{
  "n_layer": 12,
  "d_model": 160,
  "n_head": 8,
  "n_kv_head": 8,
  "head_dim": 32,
  "d_mlp": 640,
  "vocab_size": 4096,
  "activation": "relu",
  "norm": "layernorm",
  "norm_place": "pre",
  "norm_eps": 1e-05,
  "positions": "learned",
  "qk_norm": false,
  "attn_scale": 0.177,
  "bias": "all",
  "tie_embeddings": false,
  "parallel_block": false,
  "init": "normal",
  "init_std_qkv": 0.0488,
  "init_std_o": 0.0606,
  "init_std_up": 0.0698,
  "init_std_down": 0.0698,
  "optimizer": "muon_hyperball",
  "lr": 0.0144,
  "beta1": 0.95,
  "weight_decay": 0.0,
  "lr_head": 0.0153,
  "grad_clip": 1.0,
  "warmup_steps": 200,
  "schedule": "wsd",
  "decay_fraction": 1.0,
  "decay_shape": "linear",
  "final_lr_fraction": 0.0,
  "batch_tokens": 131072,
  "seq_len": 256,
  "doc_mask": false,
  "train_tokens": 404800000,
  "steps": 3089,
  "dataset": "wikipedia_en"
}
MLP neurons of a small language model. Each row is named by its layer, matrix (up: input weights) and neuron, and shows model dimensions 0-159. Each number is 128 + 24 x the weight over its row's rms, rounded and kept within 0 to 255. Numbers have three digits each.
Before each neuron's rows, "fires after" lists the tokens most often just before its 100 highest values on Wikipedia text that the model never trained on.

fires after: " H", " s", " S", " the", " sh", " h"
L9.up495:153133151138142149111148083157120124132150108127116134122186171128135142094095119113115102127165106084111136136114127175131129126127146130111125125116107144154181150151094152153146148127137126107139137089122067093144139086084104092132112153148125134141150116155164127089116135179159107100151172126132125123107149156153092110104140125134131129145139092127145106158131178152133092131114123097126129140110126090163114110150183122097064147104154153099126120137123096131113180141114103

fires after: " ", "1", "+", "ik", "ok", "0"
L6.up64:157093172184127151112149103168175078149138075104148131124049152079134126147117077140115135118148130116151124140175158197154113141166104117128147120135095139140136129122128121149090117129126137114123137129091123112152119141161121123157122127102165134117186134109123122161127128110122138135113170129131195099145138102133128099152114076106125154134147100178129105127147108112134116114115133142120151142115148122103117136145099132129080111128136138110154136118104173152121137140128113

fires after: " ", "0", " the", "1"
L8.up91:088146146125121122130122093172172097145150156137135154116108083161138116109146184127112120115150150152123108138144139110137120132110127110159140116140120195160145110105104120094089149098152130111117113150073127161155082114158134125135108147157083092121149101130121098131111144149123137132123151158112149135136126124108133141109085147113149125141109089078096128149154112088168099112113080161142091139126126103107156125126105085123122078132145091147129134162099089108110089109147150

fires after: " is", " was", ",", "9", " are", " were"
L6.up536:114148114123108155113163115135148132141165099128130111163121139158180163173148136108114110128119149131140134117171106141105151114116097124153118146141102105129113120129089114115136141160097127102128108141116141128121160146120072092156135105123122114138103123133125092121174122114151153131083157079142135112089124133134172120138113180131161117117150117122074147113179114129138139111144118137120109145133142162164136098179128138126120161110117099109059104133191097074174087136126125

fires after: " |", " the", "|", " a"
L8.up358:121080143120151136098158124143104104129098128099122130114124133171116137166137136212137137158139129099138147147143155152113084133147133153185104136100162148123154108110118134182133143108135091124112095100080095163168128098119156143122133154124128087129156128158143131156147128155129125105146080136146113138109104165117127119135134131106127112104113111127156115180129132098093141120174131124110190172123134095112151166098088137109119117174099118115096120146112129115132160140106135

fires after: ",", "9", "1", "2", " c"
L6.up13:148093115101114101120137124117134129149123137147160120163089154129124136093132128133154117142149131124136075151090153094095140133113159107127111128143127104152156200102097179104160123123163122170144110199110127145148135148109117098088141135153117155137122149123095105082115125119136155121125119142108075178100160115097101106150119128102118158121176159109111104134166152108115159133106084100120147157109136166087139164128137105128103161115146132135128135153115107157117165111143124

fires after: " K", "2", "K", " R", " Z"
L6.up418:146107154162121090131146114123153126120144119107114129137086145156148132105122122115119154111173215155134123131164148107106138167112095121122118131116105153131110152089105179134100096159122113096157113120093158122128077175146202157094140093103094148118123123118118122107149109091123127118129100126080179129122147131122132067158162178098164132119120153129134123137118106108131113102144111119105117103113127175151124134110129118130154129144140103122140092125137119153138089140119158

fires after: " ", ",", "2", " al", "0", " m"
L6.up346:142129142107135091099137104110135098142111077177140129123106128139098123107102120108155129166124135103132155204111113102151146113147146132118116129086130190091153129099123093135131129095147074168135124143127141135152130115113164139118120130126199170086123125109144119139090123115146143133100097120114108153171140144088107138166171143122120144092170066133145130117183152131143157095121102098132116141131107101139136139154138158117121119100143142154107144129151127121104130144092136

fires after: "\n", " is", ",", " along", " was"
L2.up438:176166145102127109115140127161110138118132099150157144123165132132098116128157137115113116150142103129147143140170102135147106147111152106153138121158088132155122101128132099124139186150089079130160121146081106125176192109088157119076159130136126106113119118102129126138140090146105117146119120120159163132168112137114146105144101149168136084119139106151118110124132148113118147098101123131087114119077144157136134102115148121140136125154101131076102129185138066154128097122145153

fires after: "0", "2", "4", "6", "1", "5"
L2.up21:106158162098168170165131156125147147164127113134096147128089129083152094115115149151146120133123112155137133082130086108153134140151124107137156147101154111118098124110155096180143150129116159151120121106133140156121106113098118107149108106152095116109139144136121121152125134181167044119105122110196086134163127123087145127158156134112147101131143128156127109143131156141138094110088161173090138143097150147127119110127123128098134142142127104088161140113108130154122138090134113

fires after: "/", "-", " \"", " s", " C", " ("
L2.up311:109130096163136129104080100080089104167141117097112127153119110126130131106152118103119125114156165110117162164127155124144172150114100172131132165130156167140119087132065103107137155116127129114099125129109126112133155148104133149144153164173109141087172103092113100134151116123134148163144092114124145147102106153128114111082132129089131108128125108098185138128151128129128067147139129107145155143159129153180120144131108100139114131104101129135133094141179149153161136126149159

fires after: "-", " (", " ", " a", " A"
L6.up160:135157081104177090104133109150140116141142111090117136130110120154124126067141110138058144100158126125095104160144149127124164144127080088164129138173116127141121151132111132090143094132152185122151082114114109119139154089105154170119115117125102134129128137108130127118160147169125141130094133150116157141119161136145135087144152149111109122087099113070138143131135115112139094110096133120134098120159142136180133111098115107132176125156159158135131128137157133169144171127127118

fires after: " S", "im", " s", " B", "ol", " C"
L4.up453:163118113103096090099150161121181136155147114109142118160103137148127115154131132106109107127165181137136159133139131113069167104100124150102149137110079149098139119114101101140175137149134107138101109119143136108164109130103152153133178139133132129105112097157118144116126133113135092120135136167089151083122109175153120112093150086128134115144129102132111144113155104181133139145158102158129135112146117075122086078128131168105082141115110160094125116159144125117142101123160141

fires after: "2", "\n", "0", "c", " cont"
L4.up574:101123121125147115166147099109164177110116125152134164168129116104106123100146100100115103163126178147128126122161129156162180163085143154126096150152120130128111113166148092165093145118117133139112108109132161136164157158124138125130158103163120122097106130121132132103143099128106133109146108128131128128103116092100185097147159145161147105126111140134100150107130107120184187141140120088080121148118151085102154128116151116095129106087100147110129121158087120126113135127081110

fires after: " S", " s", " K", " Y", "S", " m"
L8.up165:109154137129146119135109110108110122119148092119085061163129097147138104093105109132111109163121152107124178120131146147102128120102123144134054114085117141125093140142104119181139133132137107140204114123143144116139156181115163099105130125135099135112147107111139204119081102115138126133158137096141150098130150145121131105100107099136132126174079116159164146083142123131175103126135110145135117120133144116122104111134123166142112140142151147122147166143124106124112130166113148

fires after: " K", "A", " A", "ü", " G", "G"
L4.up180:152109142057137127150138136135137121124143148118131149153094132146152148104140123150089141117098153141089112161177134100095151155092121158169162129108107114109143160124088099161108098131104133105131098097119090118128099164113148145118112104084140110143139124186150135152135130109150105150153150116119157136120159184132141088159155120176094157114148152118109129165136119134079094097121127128159154164152128112110084104141147126114132126148154075142118114105124115111126146133083134

fires after: " |", ":", "|", "ote"
L9.up113:134179085113103175152143156132076124086100132118105084101094115150143127159131133143129084134171136148136147167146140136114105128160140101128133140118113144103139132133155109125124119151153093134159099090099109155111157116141178097108133145124119137165133127138135128136117142152143103129160115109147125144044146092114148114116178141109094125119169086114147116134152104112145133168164117119102156143119125103169142072099126117145095149093132162119144156130094148120124132084133124

fires after: " the", "/", " w", " \"", " (", "'"
L6.up421:123095166163125091166120077130137088144129139116154111150091097140113099141106169082129143135134143111081110145160167134148145156104124149146141142125118163205136157125091130073108107093132129108120102161128103100140097131123113131120173105130148148121122139144113103171129106141143142184152113101147116139136158134157118138130110157143127131137166105141102099121117123115111095160148124131115089125120134155147139105114098124070103096137145103139150133156120120096143150182167102

fires after: " G", " K", " B", " C", " P", " M"
L6.up584:095175124061135085147135183128136104154115145122089082202149179130163108124104126123147125143173136165154104137142143149129141103140087118175132109099138138078135129104116131116090145123108133166101136116123097121136120169115116140093114071099127147129124125177126100121117146110117140150167124134100137112099115127159174123104161118159140111134084146119156131113167145116149160163121129099141128121115144125128100132158111118119136146139132115131089102141131117122093168117116121

fires after: "th", " the", "0", "he", " h"
L6.up142:135137170131147073140147140112155096087178159126149114131127117143089085130154094093107128099112131095136128135092195085124158146124097152130131150126130110144136189131089115115134174135120135112152115123140098158111134134099081147087102130134146158110147124125069145117113162095108075139162149146176128104159129150142177124111145155148100136159126125131111119138117167144117126133090150097114129134111114128155138109110136106108093145085130146151116140128120144115106132124106091

fires after: "-", "–", " un", " U", " t"
L4.up472:107154099122129095101133113160141125133141127090119164132108096145094087115156136115161121113132110124132114146111121112122133137125091151125156111160135145129111139136102153090164100127149119097147105148140139131101134156124113148136167105153149092164139133109114066124129172060114125183091131145169129142094102151115120110125162176108123132144150111119116152174160134124133123150086085114111111099132155131125144147152112104123107122119129125146093177182179091147115102076140153

fires after: "0", "9", " G", "7", "5", "6"
L6.up612:119170108097157148114112167116151172080136165111111095154164114135145139110147170116207163129127141112121156121097099106122165129111132070149138124142143143162119111123139114138141161137126127116124129117147128098151141153096135116111182111113064099113126152137110110155153114153139099167136123098121150117136123145099118137151131128175141118109125140132139127120111140141174139128085094130149149130138104081116087109108079171069114121151133104143162104099122110138148122156119115

fires after: " was", " is", " served", " as", "9"
L6.up230:159145180135113112184110140104099099124146119133143146104109132193102140100100135119099112122112192126132109172126134112080132115101140146124158118156109141100131169134107124130143106128116145111127136178076148125132093130096170131130160151103127129105136144093094110122157122105146133128121160132104135123098102142127156132131092120121183120126137118127106105078144138145133144137078141152177101163113150155145148084130145144121135104099081122084110116146153095129143162094155136

fires after: "\n", " was"
L2.up479:109088159086140148102127141095108173090116125109116101157133138136137121126154129111133106130119174122106131189141136178089120145159135093154094064123115108113092123153155141096107126104122135195105094099092116120126158155161108091157152147150136137117120110171124134117137112102136107127134145097159155146133105131151121148122163130103160128125157124124136155091115154140145118137128077109136129138103157129140109067103089129106175105113138155130149104155112120127143153126172106

fires after: "\n", " the", " a", " Preceded"
L4.up173:091178129124127076146129111127136060154098114139173130133122111118120168134136110110137133132157168118141158111112107135128160118128156095179128103170105165095163092130140145127108137116165115095100138121139090148170143109158124122119105125145168098098125140119128124153142114130130138138120124114107088140116099166107181115133157158124137135114100058128172131133124125115141134142166160143130111130191175124120106109113103122118129149115075145120097129125131128072157112130105119

fires after: " |", "|", " n", "th"
L8.up579:146138096091095143133159121166134174120134083150113065110137129112150120114127134103141118158130105097100124153117106140203142134084164122131122137131148158157121112144116142120116113130115136114165132115126101125158164130155130107141173123156134173118083133110148142111109119172156111094150104155123136123118116123117154154188091130105128131098161118112109136139120075120145089162075117106113139139127150136118060133108146167131151080138102123113134119136138094104165098119124146

fires after: " |", "-", "|", " p", " P"
L8.up473:120128109164149108158123137159173132130133124169099125155157120128094106087137104125107123069100110154087122152110141129082139129119134152167182140169145131101136142132103155127131145122106147090126163142131125156123118120080126140156132137128079084140081140159120145183138128118119166092113124138092133127132139127130171090134151093143130112082131111129158113116149116079128096122125137136120115094057111116132135099115150144132134139126093147125143126098163102119093132142190151

fires after: "ra", " O", "a", "O", "ul", "os"
L6.up184:144124135114113157110123118121198155128144097145122106132149138162121111190133118112140091129133139131143145114113122085133154145136108171145128133091110117131101110094156125139129103147173120127160141130108128137143102129095152131101128089131126145107104111160188115181114134127119139128114137116077103113143092111129107174141142104124141091083124076165125138126179090134180107114133143126141115160144137136141131154125120135136105101120135164143105046116149179166123129126115163

fires after: " ", "0", "W", "2", "1"
L2.up205:140123125135115085125134127115129112108150111143132145142109155114132129182164122141142097104099103107134102099134127119159157124115161139124139165126169148131133127146075123108175144152118070135159093140136101134134154179172140139130088124096128190079134099098126143086094168118117111177073095143182117106108118128096129159160116145104099126082120110133127091124104116092099163126119115105124156138125148136156151148148142139108126121118160146129110159158139135128104128122170138

fires after: " t", " T", " s", " w", " On", ","
L8.up392:125175154108135108134149168163133140120120090120105153122129116111115112122096079144154126147115120111090131171165157134103104162147090113143105147096112183127152137115119134121137169126121086179110152128098135130135107106135126099103076148142145173144156119105129079120121153140129130121118130096090122122123115087163106074099173129119080113135108121131137143099110136128124135125078107101090117123106120116152134123117093139112093071140117148092107128175122130154168094145118114

fires after: " |", ":", " in", " (", "|", " of"
L9.up430:115133121133087132150125102134145127121119102129141129094137146152109112151146095138090145124115154125118114155138121102132125141090091118158110151124075106160082146116162108153103178130124098152122137172117109110163121182120136184142138143079187154162119127169149129121118111125102127124144150163103135158131188122135170100124099130103121108151112130165160110131126136125086106158131126097129106147141146137152100151122117103090154142079079148117148107118160117130148073153150114

fires after: ",", "\n"
L2.up284:117148098123151102079118091119119071120078109152147106125176149132073116084153062089099123103139116128076114156166153143148121137146135129148111140103128136122122146155132141071123093101145100144182117122158146080134186169133119126124156129129161147114125152084120150146121152098163103133125129130153171141117101107094105166131141123113112115117140120126143117119099161120163143100140124098133116135132126165137136126106149128162124120142108166152106142131134111140136114125177141

fires after: " ", "-", "\n", " (", "–"
L6.up91:147123081143117099131162125126120115176154125122081095121125132129108144125177107147132124130127141114149078111160135101141124177083134088116142113177102130131148157107089160125160155146131116152160074137126129075144141142144103108156109131122110131137132182130142115151130186095092139126150126107135135121131129131159086139106113145176119090178128103178109085130131118108102143163133110133114099086125152117125110106125138106127122133099092127134105131144144105156167154162086134

fires after: "1", "0", "2", " a"
L6.up408:120088170141088113103133121122190082136089142144139115105114135153134110130119125159134102148148148111100124130123134127140177135124129114154106176127094142092146104092171131125059120118157176086132126139063100151158123076165121156132129125122144153089132099139160105113138166130129142131149132091150131062115101114135184112132105140134102140122143114121144140127129088121129092137106134106150139153110157140142118127090132117105167119168107132125149124146131154093164126111140133

fires after: " D", " K", " Q", " T", " B", "D"
L6.up9:145112130104158111135094143108158170148113100123138135158095148159119126120141149124156136141139137147101098110131102110124194142120116119130127132121123168112077087116131121111129115128105111116066124147154112131108136097126113155106165091104134137154117111116101140119131144124118121091133147108135135127170127162089168087158115128157145099138077175128154173129150102123141151122129134164083144139169139125157130125155122151120168094141076172117086085184118149128115095101114101

fires after: "\n", "\"", " ", "|", " (", " |"
L6.up446:125115138105123130125135125104147123122140098120102132122057137168152142150170120164070093139140089113134142107077137170150148123125157158128114120097157175156139127142122122102113129169128123173139132134169121171147148163055103099148125119149112147137090107143111139125150147108158118107114101127106129156127107124121087169142115136114163139135124114139192064156111108121133108139139101167110094119131133142110077148137109108133116145160115121144146110118122139140150088092108124

fires after: ".", "-", "s"
L6.up65:123134113158144082131113169085131103145115143146172171123087126117098148149161115137083175101100179124178113103165116122136115144154103089131113139149125184161103110126117112095126125166123109154188136129121117135142116139153110086114134115136136133141130106122138149134112157130111094108149126115152094097145120109133109094127122131116111113124173128204081113125169137134116113131066132142146141145126113166145106135093130161138100141139108131115088110149136118099128181120131135

fires after: "ra", "a", "á", "ah", " A"
L4.up430:169120127096148135158113137122101144100130110106122120166110137145125138157085153133079143091155107079127126138146119110146118192118126181138104174132120081111109119100114126156170082158153129073120106140126140144122115177137168138084126134150173127108155116134118092090112158123116085096150155084091141130097131112133123139148144128141119127177129130144107147160127108136132126107085164118172103137140125121110150164121140122120142138118095134174141108158148122107115120101148099

fires after: " ", " s", " sp", " w", " |", " m"
L8.up440:137162154109144084135178133121126130141159107134135114115109149133134126159116093149167095149170151089104161111153144121126127160078140153100119100156094142105125170143090106098127104084165090137135108132144132119158152100173142111116112147130117129099121105118103122109116111099140157103091152153125139093088095121108133111154149106135116071075155115139110099108117118139161140126107150149106090127140138136158104166175163163134098151136133157138094138114128148156165126164127148

fires after: "\n", "-", " (", "3", "=="
L2.up249:111138095149142093160148103137086134135154128106110101073085101142121166115193089103106137133146141086168111118127120096135112118143141090156108114117121131125147135153167108126137151108123143108149090104076138105147121164163135075152123113157083125120156144154132120177143137166102119108098092153137131118127113129149097162122091119137106085171164142091124147107114107109122136157112123128096107116160127148122123090104143157132111138127116151157125123166142154169118171117119144

fires after: " T", " t", " A", " U", " R", "2"
L6.up6:139089178097138103101132108110113121156136123107092130119112154120146171148132113117131129109151153130107109132131159145124163159126126139132138161113126142174113106129134153122074118131131107156114064110180117100121104135147152154103131117156087141139150155158129148120129109111127163087114082083138165160142113152168136124144158085119169130117126152130139129130133107134093072151093079133106168146108124144135155163118091155145116129143126085173149110171095120087117133121102113

fires after: ".", "-", "|", " •", "P"
L4.up162:144137144136154096129113190125164106093129095132171104123146125088122136137149119121116140052107174123112087124181143098124122129154130117186149133121153158106156126157070162089139128104100094107140141117119133124134154139104133110146133078144137124091079105161189126100107133146127106137114130118106168138127086129133178142168151112123077143146129105157105111128164117122109123105155113145142111128109114137149099138124141125143125131143114165119115143143106119109121119174146140

fires after: " the", " The", " a", "The", " comm"
L4.up633:121163134130163144124109100109162097122095128145157142149133098125121160083127107115120147101154158126138157128076174152136163162133137109105183132127128154128154115116112130143115122086144128112104109123123125138113133104107110120145131140093144114097144082117154141081093118115165150174159107144110066131145152133122146116111198124154110157124107170137104132160083126084142121163112137130183135136110101111131114110104148123149146124161094166121107185120123116090100128103121120

fires after: " d", " b", " B", " K", "al", " T"
L6.up455:155167155108136140106186112148155133183146132074120095134154184148103154118118120122144068143127157124152107121123128119165155113112093142134131119109111116107095093098139128115121093116142177120091124128136113136135121147133180123111085114103111154089087113117130143145087125137165136122111118136090104126170152134143154125134145111110120147120123152139154168108166115181122118118104117117188171112151124163114115148126110109137117113098150118118109119117139174184095109133128114

fires after: " N", " S", " T", " O", " P"
L4.up522:161138155153136088139120125104126120125137094106101160147091124117147142136104115127154172122141134164170164121165131159123181151135061151123139128097110140130126138119124125133105113128106153130122127134129131154122125111117160186128127081153130110173118089127178153129111135132143106123125125113067164119099128127103092106121134087135130095137095164110133102104126099095145082122075103128075138121106170107124148121128122124140105146149113110102139108116141160079121159119158191

fires after: " G", " D", "G", " C", " U", "S"
L6.up252:137103117116099132144137124103103090095146148107079115162110141156160109122124159084141085172143154110135158158181142143133143127100115103136138127105134135090126134109126120106136180079160164093168120100112124168138166144112148176071112122119110115141113141138096098132109114130115124129160120104128131113100137106133113131136138102128123102114120187109157148093201174109132169131115125094146140124140168123107110140128098161132148141105187130123108109110125127119117159151134113

fires after: "\n", " (", "-", " in"
L8.up253:074155133124161140097157130138108080100128107150143131144095140081078130139180088093105129111115169104124091117180125135163126151060108133131146157111090142123122152158101108134133103140130166086139130130147132111125125142102122178111108095068136132133128148124116147110121144121151110122143102143106134144123162144166133152144142145136138108170153089122121108105142093151126136146127105130117150082139168167143092098118124102125117108111117152147131103116167094140169127130159111

fires after: " ", "==", "\n", " the", "|"
L2.up123:130117122129147102148137122107112126088150114109127109162131169117117133160149121126118112074120142112120040141145136134133109194124133088192095148113132152110133120112117124090157139149134149160079069093103105110134154139175091115111131093124147152110147155139098090126107115101131121139153115119124125097132094097123172147146148156108101091125136141143130135083120094128149149118148095112142159155136125153156106139083118117114157098146125129102122112116164146170133117144148146

fires after: " T", " D", " S", " Ab", " to", " Pr"
L6.up78:165106126149137073120137104127144143154083063091127097168180139140138133133139110164162123141104107139120120106166130117139151117096117108150126112120154105118126089128115104109129119139150158134099171094131108136086126136151161157115140131130129172149107124169164150109107087110125121122141057096127113148154109128108103083088125115135167133133138113059123141107128125134156111152104129156110164138135150148155143126155094143149080108145129109093126137122165161137106136136113098

fires after: "1", "2", "9", "5", "0"
L4.up380:118130171051121076140137157112139122115133164100119129144123108129152138144131165113110143158129118142135147115132136071113154168153135131115120178103094089112101115096108114113108122113156142103112110137115158145155098140148140151122146109152129127150116144158113110065146123125137103166156103122207116115104134176072187121173147152119115142130131113143105144140131114111113110150092130133092118145153086151131112097114140131114133156127123098123139124152123140115112075140166142

fires after: " B", "-", " a", "ound", " w", "B"
L6.up500:154120159096151134157106126163117114141132133174126127166068082150113137101134091151131086095107128129166106125163137067086143133120134090170081121130135108139108132123106138109106124120146099140107063145121124113171132085100159131126141136155160104130146159139111095145157147166133146153145161159104121111118161142098119116116105162114105118075140128100141091138132145110104105151135111100160107108131132141119177127158137109157157157105151127106096128166133101153121130117138119

fires after: " A", "A", " C", " t", " a", " am"
L8.up231:105135122145142113125104147134140148165165096103121098115110127178100072119117068104088105090108189146133095171124167134134128119096127148144146104153135127143123140121138137156118118182115126106126081161162164106149145126145146121087157105116135143135135122158140152135082110147137105148130131115151121139157177131181132140139137112116080116146136133121144149146142159109148150142119086127134149154143150168131068136122125128120151151100182124140112152179093138155118130155114130

fires after: " the", " St", " The", " pl", " Pl"
L4.up288:121145181134103119161152163111162103158080127102149115159110104146118164145141154132113104090148144134160122110114149091125087122142132111141114147076123135153171146116100134113175135099096117089121155153167115104134101129164106074158125110116152136149088137134151132134147139094122134140133153118119075162143132139106131114107136155148130154137142077107107118182129119131147123132158125131170099110118138134172164111126160091098106128154118151117121100144075101106110096150092125

fires after: " the", "-", " |", "|", " by", " a"
L9.up540:094151127107121136100125142135137090130124112135135107104112149173136150127141111177093160147143112109096155091111120143173153117158178119149107144192114140124155088143120149152120120124135127102167075141100118148165185099133127129129112130177111152089152140125161123162116113153129099150099137150106133178105102105113107120108147129152099115120119110103143128152162094091145060107113153118129099153125152082161125143122089105146099133120121153136125090121144138131111106119158116

fires after: " I", " A", " O", "A", " S"
L6.up533:122076142116128131122119084088132113173104090141118102140101100120119089138132134111137128164114160178127092198132104160119143131091138153173144135113077143130136116155133075155142111114140127110177122119111150155122096114139141137122144113151144130152146143128139108165141144077142142130112142130094128071108123102104140112109167135132071093143092121104106135162150115179127102140105140128136160144122157135138130121137149130180109144150144151129110115141163110106104081103097133

fires after: "1", " B", " F", "2"
L6.up212:144133105144121122089176152118181137135123148139127139142119136123134112102119124143109138108082135128082145130121113093141152129117103119145126132110109158121162141152133127112120112120124143125140125096129127146100155096143165181115146121137125101125120111150151066120114137114180101110127117142071115122135128166130166102163118114168186084135187112122105168095109077091138119169113119118140111166123154111155127132135096145074108116147097132123115158140087180157084108121151143

fires after: "\n", "ording", "er", " by"
L6.up473:116122091136127106094136094160151162109132135129075102153132117127161154132113093124122118106111136134096127127126088156092128133148169128140121155107105154106137108135104154139151120122125129111153129097139131103123150125107135104113155177133120129156124120162160135175121142134158106149132095126128079131151167137127126123170157143116112105109147128117098085120169119138121125087115083123089113111128176123141202126196183133139130118119122160140154107139096119156169071145151167

fires after: " the", "\n", "The", " The", " |", " S"
L6.up237:143117106132138105119153088136095092144120109110097115137148111125160120159116140129106145119115158136113147133173115149162134169113098144171096118156128132115180128066112138102143107136165165130111126146181106154164074096168175129118133106145103121168128139117101154129138130104104129116124138088116131148093142127118149107092123146130128130146116095139129137122107118081149146153107156122105139152148126125154094186088052135146150117170127159098125116119104110079118138139120118

fires after: " |", " ", " L", " C", "n", " cl"
L8.up276:134094104118110147126126115108123061128136127126080157148123100147120115109140111149108108157126110167105158137106119158118104130116142165143081094102147144179157169171152121108100145145107113124145151185104139154140101098098125119175169143115112100130095136133110089144088072119178106099120145140122152131168134141130151140163115109114126115137130145137095094122138111130108089133136150112085156125150112127147156125182111127118173094098124129114122125157158089100119109102118115

fires after: "1", "′", "2", " C"
L6.up272:130121160137153086126118120129053107133119119165095159136097132160105115148145120111119145119171149129102141129140170168120126143172074138125141145187125134131119141093093101118103124110115158119126138157143116137103098121118121157130124080081129122103132147132120116062146110112132109135076088172173155157139127091088122130165142141111137138134120100112172095128113104153100101164131149168176131124123126133123116133112153155129151139103123129131146136134163103096094136110125167

fires after: " M", " L", " o", " ", " Mr", " P"
L6.up357:087072139125102122148148115135116100173152121111075112140133165145124170112101125142142073123165135157141120129098123122155145139097121127136166123151089162079145153116148125145105125113131103173171123141077154141128136122120115141088116162095141145110125141118148158152158114153159147085184100109122136098116117145118114105102158160138138097101148142142091104132157107099093113118146081137132116114106173136147102124156109146133119148117153121113110129154153132115186144140083124

fires after: " ", "1", " In", "2"
L4.up104:134137174103131115114121159140100161141114113149114121126146153140117109087144142095081087150121106107111125108148119130124139121191150110130154125106115134157154122154138141136118112111167122097110095131134118126119145148091129120120140163141195185091057112092130115147126154095151130137116088155147143100111078098131112158137165126148155187130111131081157121101116123167119152118127132072086148136122119108138142157131169129127108110115125096121102136157141154171144131123131157

fires after: "\n", " is", " as", " the", "N"
L9.up436:110143124134173190142112163079150126109182129138116102143113178179132102107143152116079113085174168149092103142145092131120154145117135091137127116085158123132167152107162119117155122170146151148144132119143135157135106155136137133121161105135133147106117095116142103096102130114153140090127119105159165118082117106110146130108120134152104120125102111138157107127086129145115136143100102121142120131128157160127095092113142101140081124094145144115135102166102118105145155163166133

fires after: " p", " the", "ur", " f", " The", "p"
L6.up170:120145157130165137141157067126119147119167146121150063163089142141103115142114101146091109096108167123150089122142118163116153164148132107143101132127125113149146137119130127107111088134152156182084097170135092121136107108141122143128125158122127114118107160125107116130123167138155101078117098145116092125140115131155149115130141098148094153115117131136168163118130151129134106163144105151118135100097106142141139127114156111186081080158129126104117192138098133107120123149163106

fires after: " \"", "-", "\n", " '", "–"
L4.up632:154119118173142128148138139096121088077108101084123122128081109118133152107173133145102084090130140124131101127150133161158134168144085085158121089143117133156168144119084114101141104128128150119152103114096153092172125115148113123115128134136163135163091141103120057095142129128130141158167094131137125133122129095151115164117129124138107124148152139134120135124160119143117118090131104126119110068167137143132120109102167104133157139139138140187173166156130104161123133115123143

fires after: "1", " ", "\n", "G", " ("
L6.up403:150144125135133112094162161095122099100131126134100140147068119148124157134154153151119150121122134125103164121157140183139118107132138108171124087124144149144140101101096167135117105145108095136176124116081157143164086125129137102108108118122107124090129080112088082130085112110144124146121105141064089147132166122143148118121147135118156187121173144118128113136136108106131125135137102076138109155127174127129145140126139098121160121106147173090117116140154134102180132111134119

fires after: " M", "2", "on", " ", " comm", "M"
L6.up16:143135137166105155127180091151110101146143137125111106148130118109128111089088127085130116161154118156097147190148135143138105146087145135144130109129116136113119125115125120090102135111121132084084143112141182155162110146163124151112073151137135135078109139150153140098130113186083170115084117109084144118133127101121108149161142141141133159136151126153129082102143104120096129129143130114144134183160146099151111100123155126127130147110129133122147121120168127142119150140072086

fires after: " was", " is", " Mc", "z", "s", " K"
L6.up57:122125165160121124160136125115144177143145098101120122164090128162102126101126162135103101127123134161164138140111114150130115091113134100146113094133116101122128123084148138099123150158095098125114133160070130105135133121110163139120144109122116076171157138124144155109119136144130116122091156092072108170116151095163117128163130121143147126085156141171139134151123132163118110109072162132101107136153122180123111160135137162137093102104126141099106132186160099129117164092129133